Part of a small language model's weights.
Size: 11 layers, 4 heads of 64 (2 for keys and values).
Training: a variant of Muon for these matrices, 901M tokens, 13743 steps.
MLP neurons of a small language model. Each row is named by its layer, matrix (gate and up: input weights; down: output weights) and neuron, and shows model dimensions 176-303. Each number is 128 + 32 x the weight over its row's rms, rounded and kept within 0 to 255. Numbers have three digits each. A neuron's up and down rows have the sign that makes its largest values positive.
Before each neuron's rows, "fires after" lists the tokens most often just before its 100 highest values on Wikipedia text that the model never trained on.

fires after: ",", ".", "{", ";", ":"
L4.gate853:145092193114107169139139131112098090074141112114163135094125151120106115086149155120177073122090139077116100116147134106140152172174143108077090157164150165168107138086093130147174143121164109090126074116181129091116145125148129101179110120089052139154125132149123149123119132083162135160113101106087075126181072057130087176131111121098111075197076184137081190120084121112120103114139
L4.up853:083076128113164183092167097059129090139123109108127133118196124114078087124102092097130093134161111083161150103144136111118121137158139163093128116087141069144076063122108100156183148079182149081092125133152174117043142114144166138125088121174169102162122151117127167074112135122145127155086107124025128139161050053085111133142091115103012134195068152155098189095122134145083131104109
L4.down853:097160091120164158139165149099201141112156118096118174093112109080143161102077103105121120163046139164154125141183151194115156166151162131089160068093113166122083177114170137217150122122140129109141134097128140138082128123149078119181130102098086092122125108108145176091129108066152179110227111112072106159103086109065109108165168141101130176159108171110118124188130147147115138160087

fires after: "=", " |", "  "
L7.gate645:138178113146120159129185124125128176182092112140081059087179104098163159094112170118119136111184174122078116154071113141091166113169170158126074117130157186100152122151117130144160156164118139121135139130141135117091212112125100138110152160160148072157137087156090126168175133195137130128078183155145121105121153117162120118184070091080089131121085147090180151137092127103165143117080
L7.up645:078060155129118094124157161091143145126127164073120146133161093124080139124134098177058148119112121181065112161125167088107059128132163092145097065103186082207133143118161126136152087101114095101179127159109186104126135148140184113144114100190147121123141139140059143127114134155160137099120154119140106096158144076143135139049123143104123136101138112147183096234096097096143074084131
L7.down645:078106141157099172133146140077113111111193206143154131118128141132091131114124148176098120161115128114133090109103099106121162055141199155102169163029131151147146146153126114143113173136108137180147102119131144126121125142127133096141144132067119090073189124141082174142066166148100103129099150152115169174128147081152132164108143163106191155155130113163159076130178135170108174099180

fires after: "\n\n", "=", " ("
L4.gate874:155163133142143101168132105181122120130136139097110108153139113132115137084120095140116108166120141122162145179050076125195117090113145171092164128050150141121138166152080158175142114047174126086159159143158082121122154180097042079172169196108125129075130189064175135132149153157107101132205102113135162125127140118060111144134095098141110155113111084128146110149148138134117146159152
L4.up874:116169057134140137091111129151144192222099149140142150175080140174149135117112128156184104083209142101159121133120157153150129135126095085176184163148121198143182094194105124107211098129109092148121105143132165109123121121105102144036180159136104095061091123135094113146095146061127117093129119115141117125143128074206193115122086124148114183096116165148091107114052074118120109164103
L4.down874:159146153128080105113124191096160142165094108125094152116083169084131108119179156107136151182122122118097077119135142158063121147136111079133081157115125136179123079141139175107114149144125104164153149177141108084133100055079124103157139143085115067127079136098151141079111144124203092146183118149179122117132118151147141073122111128088107128118161126159115083168126153122176119121101

fires after: "=", " |", "\n", "|", " February"
L8.gate686:135102109170089080116121167130142102143083107141144119146134113154096130025103157133111125056125064119182126116144117136112163151139163113110110076127168189117117115189157078085134122154099141171190106141098168107110153053099122137093173108139148132104090096111126198086157109125134160168106139046123134117158145154174200090161103150093060142086071161112152052096139113155103135090113
L8.up686:098089148072110130176103157084131114150155148067129163102134110123151084111107149093112134165082131150127057089146095096151124092139126131186141120142105107180094164121121127104174111128172140136171133149132131139128129132176145136070127076127126051171185082095147113153135180122154111086106087144116182160196209091080149128081082108152169137118076093105147127157150125140114138109052
L8.down686:119091148152076060113148114122169093152124164150102132108153162157175083116124122162094125143127129116131115097165113144122152141181091129170088113081087147161139159152078142169152124142114158092137128108103131101113111092164095149107160118091071062048101139103092158116153170171132194133094125135185160139165156172158128075137089116154159162179138160126171120130159081177082116067159

fires after: " |", "=", "|", ")", ".", "'"
L4.gate943:153154166116140087164103087126098139135177102082121088155123167124055126177114150126105049118137125104118158144172102123118178149145156073170114142087109106185118137134143194107099205118131122140108161168127133122129056114105136129146179181096199066149101112140153150121102105080112136103077149117152045156149142161197163149133178112142103142165092144120107152125158152131130151139092
L4.up943:097129108168143150132129151080129123081092133088157192116142158093138087131154117101010163176126101166063079071123134070112125131167097112163078165158117124105087208126162160120101111110085153090089124091169111127155198126112131135104097117159126126093098140123102122089102123114115121084161150133166125168152101152067115079168058146170122137042158154161073136106130090107100124074101
L4.down943:160108113157076187092105140097104154190158179135131130124140168092156191207118111159094111158123186166116137142162116111111106114161124207147102141121158081061106152123163153078075110117075183098100096115149087151123145152121082115155147149160117132160078174160112158119098098086139124123131198162144161118121154157086133135169071157151142092080116176177107120076129117146093111070062

fires after: "-", "\n"
L4.gate1026:171115091131112097093108175092142087155102090170142136143106143154126156127182107104105106114051147151063147153051101131111106172153110146119184151110153110186079109131095121158098083077147116104155104065114101137101095074172153184112159108136081180138196184155173126144127111101129130144134178138088168043180122182131119112074117084173054173123128151153124145094129092138114149137050
L4.up1026:145116131170097042113138120167147088104165123145123155108085123104129099142197149091141076158128137111111073143158122167080176187141134131141156100092111115136094127083127141116172123122140138136117096090105193147086132164163154106079112134144106189153127108176119119109103142117214093181145128106081145095169114087196137177152035085081067087156107176177161193140115087124116116126124
L4.down1026:162112137114122108088132102098149086140110075145181115162160149202140123098202155152130089116053150135108088143092123083098095195105137138112127100146101155108159171124146133119153113132146178102111156074094159124141162171117201129116135099109151201101114161089139097058091169145179147162140152133105161104141077123170155093129073030121131083114113139166115131151173120147099106153103

fires after: "\n", " 0", " we"
L2.gate554:137111125131117118088113164142080092155110136117047080082184173162152169134098084115119145117114138119139092107138104050171147094184207120131187077093102104106138114086114151080163057115181110095102173124129138067134097115136112047090154120127168171148062145117117082143101151119140140141142049140140114063149107079148153104114186105137076123118101137118102111050145133146096095121144
L2.up554:170146166141113141116126108105128092177160164087164156162108104139120090122175138083174175156117066105070113141157120053164080241140132086137104119119124152100150165159089168106112095167129129150166193137128112178087143126131123106118105125144131140109133102187145139089136128157157111167125125141162139131171121089153106134168158135146131127157128135109139104123167185149175123150161
L2.down554:096113089120123146070144123144183163154128146151136211155080140095108120080104088110108076174171103129139081148113106089173143163146157146069133127172151110153104114129158073117153078050115092127112108173125074126129153173164075146129074139108115221114140197175146167105163185148183134128108125117133123106155109124132159145150074135139168139179096110121156116149116162111133106181078

fires after: ",", " February", " |", " January", " March", " April"
L7.gate538:135160124140097192162106155147092111160147169121135099124121126143167129052168138138119146137129167133145084113115134111148159111141051106169111198157114139164182106099086234122138127135168122071107096131124146116104174158142155135122074086155118185150126133117157113117116180073155160123110161084152189128167098145068063119140139086086095113100104115118133133170105096122096131163153
L7.up538:179131126142171105169127107111151132129127161049105094120142102075086229131130166147073075105111143177095121156149131116115185133157143141107079161107148114134169069122162127189137090158091108166108144138136106076139165082081122132149133089131177152030136062130157163119142085145146145098111136075094066140146150161153180119127087104138103095149136120137082128127121129074150142114132
L7.down538:157125141188127095131187081101160163150139073117139104141151096119076113113126161165126113073231113127141110149100168060174113101102137142088123113074191090046190096097111108126172128163097153162112086104114147100122140063150131128153123122043131138116191101108153193107132126133131116090144141114144118137143151136089183143061099148095154116145140161114181112159088106143124092106191

fires after: ","
L2.gate79:151123164183163107112135110169116157098132160143097111102157160123155123085184119160164070109090137159115087128136115191102157147126121186135128154083134172158088146126102114099147100118126125129090163056159159086055091142127115119202133174100129126100134175079125135104146169104076115107077089105131122107100102140163089121066114113119122142103134058100068088179118079146149162106100
L2.up79:115159122131139109058131139087083125062177131090095069089131178165119118161178145128173112096109123158071126069099141165137142103178154121125072174086077157124107103108160127073115111099104156125085116123146151051088159127125178154173150176197128184147138118068101095110128126145142112100099155120150130081104152123109105099073176099103129140089138079070124118170128194125118080110110
L2.down79:138081132091132099070205075103083141148161125119103077127092111156159138081116094077087137172098162142125152158113143096139186137140113144192104099137109182113141163126144156084100145129124153137065101143063149129100166103135189120164161172195121056137114047050198112161126145143140189122108159167127146111110178153085111150154114131089112157109141173138177092098187115105118115184141

fires after: ".", ")", "\n", "=", "\""
L2.gate690:094111121147140162122081056123110103158176115176094102128167149121189138087190129113180129172112133176159151117152171141123136147142097076069084106128142182104053164142157094092088112116106111188220116119185160109115109124146155156169136173132091120150113090112126158086085148094155125110137136171095140110149128134180146108115106112182147169119140073114152180101149123152115155151118
L2.up690:111165102147136095092105077098121126155093175102134142166164188132195117121137149166120133153137119178132164044140128134104117137130079162132107132134137153111076135108148052157070093133110124202131074164164136110088107120122158194127162135097132141178114108080113139134111128126160108113083192157151143136127078166210126101139155139164160099060136130145122177116111166153122087142150
L2.down690:149186089124149140143156055097151107115146218164058130113167142190143157103114120187099052151162133096105157077159117159150099116180060118136118144119173183182074084121117084129095097137155144137117092130125151133129157161127110180156143106144133145084120115079165166154118095108160098120090145167156164153181115121132144141124087108178175108133087108108153134107118126152129078146156

fires after: ",", " well", "\"", ")"
L2.gate1008:185177130101159103155135102134111126114132166123087115142153135156114126104097134174114109110126101141174120155124129096120191116157131115052169170131114113160107160057101153117150092120144134132129085157121073151080131125119120081118160097135106106134146161104130129103209182126105109146107144119097141127118141115132188132109139136075171152085150118092080104101170102099115098126180
L2.up1008:074166103172087115146106141161092168085106141104099111122152105112054107075152113100095082141123208138112086085140195142091117180112124150115107142118159151145133088112130180160133088136129105082133157128141089147105176117112045127157130125106116179143107168116139132115129151142140160190101066101119134106203134162205126161121113145161152184110106097118117150148162153120142099118123
L2.down1008:149073161119159119134153160136106201034082097152167100128162102166104098075162083146088157131097197163024131148112165110138096129150129112148207098138111173124144090100126115144165145169163129106194151164093039151170162130149136060145140101100130147146091102088104091141123142062119113112106137164121173145104164123116090173145110118128129128157077108117144168131192153151146147156177

fires after: ".", "|", " |", "Professional"
L2.gate441:156085114094163178164157152088119083169176169129129162055118072111113086168107184145139155100128085121166142194074151111104106145082140128148102206110076173122047137174126152096159108148136125132090144133159091164133113147133153151064074144101116053115124085091136172075115198167178137167122179146162103134168100088102132123198144059098097179089130111107111127192171109095126070150065
L2.up441:165145093097084115172081201149121154138123107176175140137099154189134188130157123176153096151096173112138110107085059118077126070105217118153110091164141151137121128119138145163102069166140181187141201147097074144124097125100162171115120114160155088144084170166097089148101099102152062090102157205123150175138063134123061071093118119105136160164151145138066156209131121174104156160179
L2.down441:154131172150081152140131214126078132069160145147182172122157165082101109128146147194119109152084110111164098105106141109159129156134139015137131162117151102110155104174117121105181151140153165211145150089126130110109123164106157107103116106162108178141149215141095197114140131103140090078139103166135164147156127110158140048100070132152143146177108087153100108133139085150172150105117

fires after: "\n", "  "
L4.gate664:161154093061131133129100131122105102135064115099131141134115084125117103139145120083138095151106163158129125090105096066118109132070197207145140087120149101136146200126158084108222146097147134133100167148079159094191130096159209115149104100101091117105140106129159119104130146072179092102100088123061147133155095138179102138128128122135117193080140155139097114139110136153169084137114
L4.up664:093161165133080120122110135134141162162112104134099171141101156099151076100084133122149150146128105051149127135163126151101121131137172091157145136165132157080158190181162128120156150088111135131161172079160094131098167117088123170073092135138129155143133086168146094133145141122125136145110069135170133103133072134107097122106131154113180132080109155157118053122125095035102218137155
L4.down664:071120177132117126055111122122135134154081102105157104123091079106122134088109107098132149152142119136132103069142105124107165140170125149133148142078161135115112129080158104183095120105169165134103143105176088102059182094130156133150141099100107125160127148118089154102151141133143094161131071123134161082104122055123090130155094069149107122127162148124127088188154172145128176160142

fires after: " there", "\n", "-", " There", "\n\n", " Ky"
L7.gate947:110111109116150108112198145099169150128116112106061132128156148142155159113179090116087129138079142055136147105077090209155097158171134127109163115105163043112135156098120123110097090112165116100136151134140113134082130208204187106161182103137097100080145120133123167171070101086072097169086137151136062116078113131119188119162084146166152144137161121104107117097124114100138125139111
L7.up947:144148080106174201151049146144189130143119124146127078106143150174097193128176197144132073126093129132066163126186114182193112107167117109165083137197108161137158127099144137134167113116152112094109197143125168117210097190126090118166064160115104024122097149132148162097143137116115135162096130116137155125132111094100124132138088089169103126096103079124200139160190173141191123177116
L7.down947:126082182082124150169122176166139168178110128140133071109139110140152194132158147178147150122124121106134163134146152166096133138128080147102108138082107107098145106099183130135159102152134094135124135162108118124135173094090154147153161210145114063196104124110128147110085044090082155186115129138118181124162087047121128204157076105143112087160113105080182089134163093097137137154134

fires after: "|", "\n", "  ", " 1", ".", "1"
L4.gate589:122128135165105138107149092203123122166130081075160137158156156071157173118139048102139170108148181182108129150107124125067081185123145116140120132143112143119128169065077160109164104108102092152100139149121147111106172064131147096082073133093138103118160123189090127121096123141084127167112092133142118124135106071154068124127148094136134209130121160117052108069130097137077095121115
L4.up589:099146142122070128101166174150166077172132139099167197114171127151166119136156094153133145066128109138154127170121124107103125158117129141133121130087113180081092105086158156115116119186132082099126143177117175067165163157094103148095075163103139138118138161197101115111141132143064155205080122047112104106128072094170111093095155175138157139112105096113076095137094070113128105137123
L4.down589:123148122157125135126121122115170039115073181103104195110129088167147102095170083090112123127101125138159130098136137147093115140161165132108136146096099117108146133092120169127075133207153082093125126156078118047157185136121113105152098161122167137108134150176130150137114150131052144178122104066135124154157119099132117130117126137097142156078112113101111141076126124154153133146138

fires after: ".", "=", ":", "$"
L8.gate461:131146120093194181145139144125078097150132213101135139090107105175097153137131151090125120115073111110108172113170116144151152114135155132094093130115171125138083170102095175097159111196124122083077139122102150120119096106150089095098042162154112118144146182108127207102099102113166087133142157117084102084147122078106159164111029106043098106098132139117130161130118135139182131136129
L8.up461:137112143103141119070110125077139110113072065145136112157166163124104159149122116091063175113200145143066102165159138124148170142169109127109124161097140100105115142165121155101103118120132088120135147141138162167147180045129104109143104171168102144169122108134160164073102113096143141157097128124133134147175159147191129103125094118105102132091120110101146130103119135131149156148125
L8.down461:108050144118147137138155099138137169162164150099076077169160137115142087128061177144075107153113156147106137101138114071048098132187157091131140109079170165105115141131075074124116121079094168122111220133102080176127057124091113122130119160100095120145118066124188136142135120191134108096158102153121116123126105134117118143215117122168113128158070189138158165130113119166134139124087

fires after: "|", " Website", "\n"
L2.gate523:121122148083152039141075250140153177142162148122085095121158136182114102144140112132171102167117121152120141126119113088126127183090162158137163139138206129189119136096116117175087134153116107137105094120143149136055101131167088181166127159116080121083164121096122088129146109083118131157137089161196108123137084147159058071156147113125164137173128126130149143149150111066126160094161
L2.up523:116100085127159144119168165107118181105181109174110103174102144150065110107138177106124127163101129116115109175114155108158125092086101162170129095136102098104169143096120089140110101139151143141162128075144128177089102104133077132161122136105080145098131054146107093116036129129144112147114074184102106097102098171088128121153157119175063112156079164126139156196163106110188114158109
L2.down523:103131124143136136115123172032125164061164119155059126134181149150162136110178221141177141142065109083108198179166112114105151114152106145108127144174099165165124106133079108152189122118134113156088162129124116123094077170123119121118099112136088151089113117096135078134163153160063090161155070162133095103128106115086095114146082136078112066170139125181130130101140140119152125156183

fires after: "=", ".", "\n\n", " =", "\n"
L2.gate824:131149095179109203122105061103103130186148088165137077155179169077197153118115121132103088108174125102085215123154116160151154080133126075148103140137157156120118143172153141076094082142143074137226155135159151125122160154118141153108151174119137144183139174136145180124119146104118117163153137124171099151132163158104149166151142129152110148105087095124117162103105149110174115113083
L2.up824:173153130150131152129142082100114126133122194133117131130144153139110112085139101107073129106147098048101140036184091143107127124185120099125081217181188140122175084170162122072094109133141183192120098174101111167121164153142102098167129095100114208102118138119105126161094117186139103106170176080123122125109131180127113142198113141108122123127115153166118100148104101148166134119093
L2.down824:172118102101133145107170159102091115121136204126094184144154093130070107111120160123125115119144100086144124103104118141188149098190126143168088134157191164132197113124108150139107157155215180096152089131131119110144158127108119105143104099109142133178125155073100169150104093135110116168166137095159194169196179144098114133167086143110153162109122121147132114138073135143165123175140

fires after: "=", "\n", "\n\n", " j"
L7.gate23:142141112158121108151098137118167118179100157156145107112177148099134080101084087068109221089129147155085087121000122130139089126153120122111136073117168136156128112136118082122098115181083135124109112111129139192138140085156138132145141168093126175195069182129125141103143121101173130151093138081179112079121168135066077123062075127163112125146155083086112086136117054148144082163101
L7.up23:100101199177197072090123110191119110145171132148097157151088134096093098161160118129146087099183148150161074148089157100130089137184124162116127136174138119115139142111153126082123150103101124135136049139136073154143081115137119102139131146082100103137117119189101113152107120155071153103124098085099142156177131159150115154196131057092102148127093077117151130174142125087092096122165
L7.down23:099057095101196122073099123088122081092124114118115151153099109155087153178098160100158126116168119143181117102139180083147122143174136134113110158141145106112158143128131127113136164098126201139161052143091142145130097102060109138134062092113086173104124080172133082122112149184056123100095091124085108116166132159149140123184114070141166076105074137185126127144157171119064164133153

fires after: ".", "\n", " |"
L4.gate473:170147149165124140137099061139056155102105124119143164106134134181030164139133165181098134166141127079121133123074081085135117101157150127119151150097136138138101112136097107169141113155114130119127106103104106187132103143077172162155112088068133116125170130167129102176129101103197140055129140104148132115203134121133148135162104131148105149063069144130093156156104154131140120138099
L4.up473:121143183139098106098130135182144190146135126085170144083026172104137117097124113079119142141137083123133150120114115129153187113102091139097106140126019112114156202067145139180155085159131106134142179115086129132079083120151156121081152086094081119140164086166157145126089126152126164138135101054075169093047123132136110118151143125099133095125127172088128141151091133175066129114144
L4.down473:140085144113136116028158150099093106144091077145160109096188122149096135137092077105135123155208132173147135069166132134160141155193160166122112094187163132123107131137127113119135120155110106122146125109113163172145109122117168077103074138140138133176151089160113139124099134101160137128117155093084113143144156079097060102131115098162098119110172168125084138103151100140124169140097

fires after: "=", "\n\n"
L4.gate1017:160126166149105072160099107145124126069177117111126113101072110179141121114163102125069118118116132049148117110186190110136172086180115128121110142123087131110119139142168114187132155122124134132138140175131081191119138083089157126121121078111138200108100099222164128150099150080183134060152189143151136112068128142118170148126114134159129144135086115148142129166104082086105129098126
L4.up1017:110101153129120152150122127119128138108191108121091117174152111147136111121144133087138101061121152165125144075146163094094175107152151156157095162108144110153104114142147139157141174078132175139127128107118138167171187048109113132102183122129105180135139123123129140173126093155096077067121125101132121107114135127105186129186116059088088155123081131124159166162080061147098063128124
L4.down1017:128117150147149134123177108138170096152119130094121139161173097140139146102149175121139132132134152116106148124105171054072098097178109129092127114106152129123133137152154128145095157112118176208131094134134149178145154156079132120125081157117094189126148103121150192160086072165176081092175134091136147103150199062140126132168115097065103115111077177081141125206068092134153085142137

fires after: "\n", " there"
L4.gate1028:116095143109123105176152127118142135101151089091097163070174093145119130127097063069170028116110118137163108100133098071058197122101097123117114137074218141136093167134118119137110194122096112111147164123095200133135121129162100183108130102100114121147145097142109112158126143166133085126121126134122089148140112126085098149143134087236097088076122098123172145132149106137141118141115
L4.up1028:144147111185133122171055168121102119185163085104153152099126133127154106161130142113094142153142146070136093170094143127123152070097108206146122105208127086143092186103104128113080136137096138125130143081097105109105123155130122086154094087152129125084143128134119173125150089134106117119096107108083148122172151142143133152172159088184125106117079091149195118161088156111114168153112
L4.down1028:141124111145154171184071171131114112138140048152097106073124128090128132133168153118141177151163153087215111150106136173151178083171152177084126053100151158117127252105124115117109083087113094088125156124093092093116142105127182123128103127096144081127132129157135154105154111200085090123155135136117119132112137109162102144151162098098055085171117104100169119093157164092118164164137

fires after: "\n", "=", " (", " the"
L4.gate1144:193154130084156124109134137096138122158103119126082118093153147084137086127144085130153147091151090079174162180096110139108112165101137065059134117136099135090129176149124156104057130150101130155102164119135103090144099097136160049081144110121164221151199119102122162128166128149107120115131141151113163098132176119126131156163160133096149097077122116102112081105058147129142163175092
L4.up1144:199099102166109146147178113170115099098105116075074129136168163102116129065129160132143141115140129121183139118119164199117141105181144050120121093163106082116168176073154137109139183147112107146091173089122145124095157139153099103141126098071171175070153126165126150078095191195115102090143156114090078121153117153144098171110127088149129145178121146070135164138088183155128173141122
L4.down1144:128116137122124132137098116171130141188108123111147112145122181179091112135186150103160179131103080125177130184089124130156078081117113137152090104091178161153157187109114110107133058129104157127147135119100085158117159139210115141084105062129155129144150142145138147057087115145091130115123105141094110134144083151146115153109146117118095127199086128099157135124146190074146103142142

fires after: "\n", " 978", " Rat", " Cam"
L2.gate1066:158082103110167130159190136149109100118118172109068175114125107130171137152116130120116091173066141117156143190156122113176102173147112028160174144154098174072084143187128163127143131110150120091152105129146131137116094158127101130113098149085152149107145098118131232101119112091189109112119183193130117138196097123142081165132136133155131133140183113143121167146108152122165116132132
L2.up1066:093115131124117106137095149125118157107123083133142136120082114088045080111100125147093092101125164103089155087138128194094161170053125203142149179131147152136142119115145084091185160125123107147117143160090181086144101092131108103123096095101107132107138072138100151116104125086082111135139175129127132020156136150145120081206142102121110098063099099092117134164162085127136155135148
L2.down1066:152151151159057144150088152135098107086203131052169105112145103143113150143145166099134165135081094114157142144147179130155121098093093151075120159135123077141112181113158120168168102123192147080082081180097126154059092141139091169167158115133184153083191077137129082139168120186081107181089150099141103157164213170124155108138129142124112055150181192190183075124153155114155159107097

fires after: " |", "-", "|", " Turnout", "\n"
L4.gate1183:137141092081158113134097147072176109132105069081114087135166139103155142152114090133118166153115136120104119114101106123125143115134078126108127125128136204078082107141122087142108127143130110177129088141077118166144142066129139141080143088060151095134139173112118140144110215133166084152127097220156102144156149150139111084127144131117124148132092133149178128173134177151124199133163
L4.up1183:099135155099157155128108151096087094169178125106126068175100146170105115152141072111121156128108166143144184133105115124178117119099164150092158073126072119097106182088169133149117162142147147117116174106160149087198130109146109107128184158139144082092179161107150142177186134176147108144164136168146121121094164086159177108091147100148101122174095116063150119138084118148073148145111
L4.down1183:129167130129158114121144131062104136139104136143115113149135173145127110176092138161076156153124161146122124180143086169148122135153155134170132114128076158119074149138113143163163186139154067115140168154150101148138106142162075094141064120082134069112116101107131133150219122193168111194171182146149116133153108089040130091177166136097119075154168130084150169080065133176094128174125

fires after: "=", " scored"
L4.gate448:108112231182107124131147107190125139115186103152167115111090133167083126072107121116074142083168138108051125112153119161171083178147130190154188173128135122110193102186106086120081099105079101132100165126155080127135139105122104120124115099115142137117173112095146113098070099158123188136132136092182090111145191138138092109128158147178129145143123074120126130165100112107164088154128
L4.up448:136072130119144065097133119109118079160092182091167124081137132114153142142094127106102118156022157133110112095115116093141054103100169145152143183122133130109138113152097114104085163095125154092159178107077130157132147179148099095172140082094162154118133087145125164142124154179107108197095159161104146147158158121152108168097122138062122181109154135150147168206141079067108126092105
L4.down448:103090111111120075143098054043126080163075120195123129126123130108157101127076091134132100128096096126072071121137048067134151129185137093055157122141132123128090107187215125131118106126115140177156155109114102110093146106156095178102093141102128134158137092110081132177129094127111059141115127138113190112128152055112143168130090165136098143093159148135193126122119147087110125146135

fires after: ","
L2.gate874:138116141174144170118100137130093164120156128102153084103079131127130117135128085169103136131122142148124130183161148111086194163153159169105124171112132110098082117149089193148138152132117147128106101149193120114123152089135156142193079183110184110110099193086037104081079136126100124181131116156099111131134127111130075121118064086171108158126143165147115049152132126087163122157112
L2.up874:134105155152155126157108037078112185103126097139159129131125106100102109043181130166081107079156102142160160151224149104120097137201133145164082174100147163060109115112134227147086081115113120132176089178096127070139148102123149148156136169148102121060099153112118146121137123114143120163158108173155110107106141110092152175151099101135153156103133165112145119142141107121102056167122
L2.down874:116101146106075092111134095122107120085093049094104136137125120089105105142123150176125134120084089162126142119097114147110130132134187156077137149124170117157135153097175165162128098141137120128094144116187130125183168122123144152141113090167147087091075162084116103107159134171145146167137161181097176148142240159162174122152104140142145102125123118149146159123168092161125102224083

fires after: "=", "\n\n", "\n", "–"
L7.gate917:139073142138179177099176115102141141169094114082122143117103161100147091160146112059124145121129107122122135156133145132164134141099118159116164101095138136103077108202179159132156142166140151114099129102076148168211111118119154133160108145118132159119124162189097122071159159160153150126171130114169144160096113121151157136153103179130135075110144075131136154166155104091121057125127
L7.up917:132139119112129092086114145103122181139207134162130124077173104130101206106126111096139160165128101112150120106152070114129113109140112090122121214167092099113087144139190093105150099118133090124101123122122129150086161092153101068200155093083167130186168127177119114127090150114125183135152099161117141105071089075190071111105140147138146143140204106117069131075140113130097134146149
L7.down917:152065173175119152113118160110139147093128025158074118132145083103162081138097090154086104114135130103128143149160093116149134142135147122102155059078131107120109067106157102122121164115125118087107105129151144072151104179124069128098142066051179161163183159124028128176101179163098100163158122077148132133153110198146185134123076165118137103148137099133106153136155161095095105070113

fires after: "\n", "-", "\n\n", ";"
L2.gate460:106119106144127187081116093145158128127078110152097156172124196184130141140144111137133138159106089167121118095173118133170138124121170119123165125117112081091143126139120166115155113153082111144115147126131083084081150094102088139103094078170084120087144102128107169148142081136139086159106170122079160050180162123098128161174119100132191118123098122113136125178149126131109171127137
L2.up460:162158158071075090125161148146081158165154119076165150130121178148158091126175170124092135193149118106145116144084131080185154139119118094145105214130132113136165191116136095112094073136089167182149115099141149112117069079166076072189046053148188062119129126162113080117144128110110121134157151069117158082169147141036151164178065117090144107143055148132100086115176123161063140154195
L2.down460:093157140104161123098167160107141159081102084099196151108085106143138142126092115136094121171151131096040105122094148139175098089144159128172084104172108132140118109193131122150121139118100135133008156100131081167071124113161136147074136049126159095124099140149091118109130171147124141176157123115105118135182192148136172124126180175169161141132109145122177131180176139078177111097125

fires after: "\n\n", " (", "\n", "=", " \"", "-"
L7.gate97:116116178098187192105122162139149161112212186109096156101101165104158182140116145127139145120113087185188068085150170107181061161200197100123117106077141068139119108125054163112144141153185136125103101180182167154111087176155078152105137119174128140078158148126133148177142131140111159130091094096147179141155060107139132106165153148100109136044115179169155128132134108079075106129112
L7.up97:143121158165168173154109112131185124105182135127126110153168104091148097118138145127109135116096106123103098074136087128202104098154136149164119188144067115177156186137160107165108164099115074139113125075139136140155155131108155127157084154126168114178140101138132094103106096077132148120082118148169172127136138110098151065128100116105139166181097171152110139092180120094149133081164
L7.down97:143138148111158197156109132146145145105158204136188213095133151062122114109093104187104118131074140085080113113232130132146085104085128112074162122116151152141151123165148094137110114141115093105066125170156137103175112102140127148180178161153113109130186137156127146216094132082189062126154123129130152110120072163113150080161066150116158073138148125113119173090156113159166252081116

fires after: ",", ")", ";", ".", "\n"
L4.gate159:088166129175122065122146077161146154102098091143129137129122140113074124130104114129081165101098083083099095102098142075112105117118112082172130128079097121157093178077154163144129100124107068065120105089105116111088097085144126100119117054098120073135131195088131109140176131158074096108142184099104168154101199192108072113072177120141145071080143175191023128162113130113115137150144
L4.up159:153171106144126109101167169125123031093117108094154167111081172187164131102162089113087184177115139078091132139082154144097147148147099118159138167063100057113123132066127160088154167080147156135110148173112099083130154070150173149141124097083110100152082146056182121121142126164136169108160115123146148114108172105105144093131154129146078167118091154106106147103135162100093087193160
L4.down159:128192151133140159140153130094086136120140141125122126097218120160190135122109132152150166150122119140157148152098143096097183157123126101184135133101111120111085126160181151102150127058107114128110153177133125135105097114121100165118099133129107119165118134119130089133112105127111203122153061133117150143124237100114141126115106105185082206062100106163180158091154118145140152212200

fires after: "\n\n", "\n", " (", " \""
L7.gate642:064127099208131110170103135148120165129100107121172188173062071104141141082126164103079075182206122178137114108131109141130129119137110123105199151205127149118149122128114122094141121161089138095115126178079142140179154119111108085128157128111187175146185128186135151123122145137139132149141052150186172116129099117122109177130109122127153169071128141169182144175093146104171152159131
L7.up642:115116194157117136117065134078079144110159099165090123128120152118115165131169107131164136066125192060093125167109180153147162124129099094161101120142134168158200094137121135121117162116119114143168143174156166133101054059113155237127102107127097133122147165119105135115102085149147135167153153054113147107150108153208138200145060139106143109052070078118114159109125137174088114118144
L7.down642:095091168151111168137144167111076117133100117170066116076123121114059127130121124094134143107131145081064132163150122162109109155138163090164128164168050136155165110145163157094110133092119141141145129141200083162124095052078133185122131139072111105112142154151094120127133129165146135114137200148142081164178213135211133174139104130197171095018073096114149166120142156137079188176085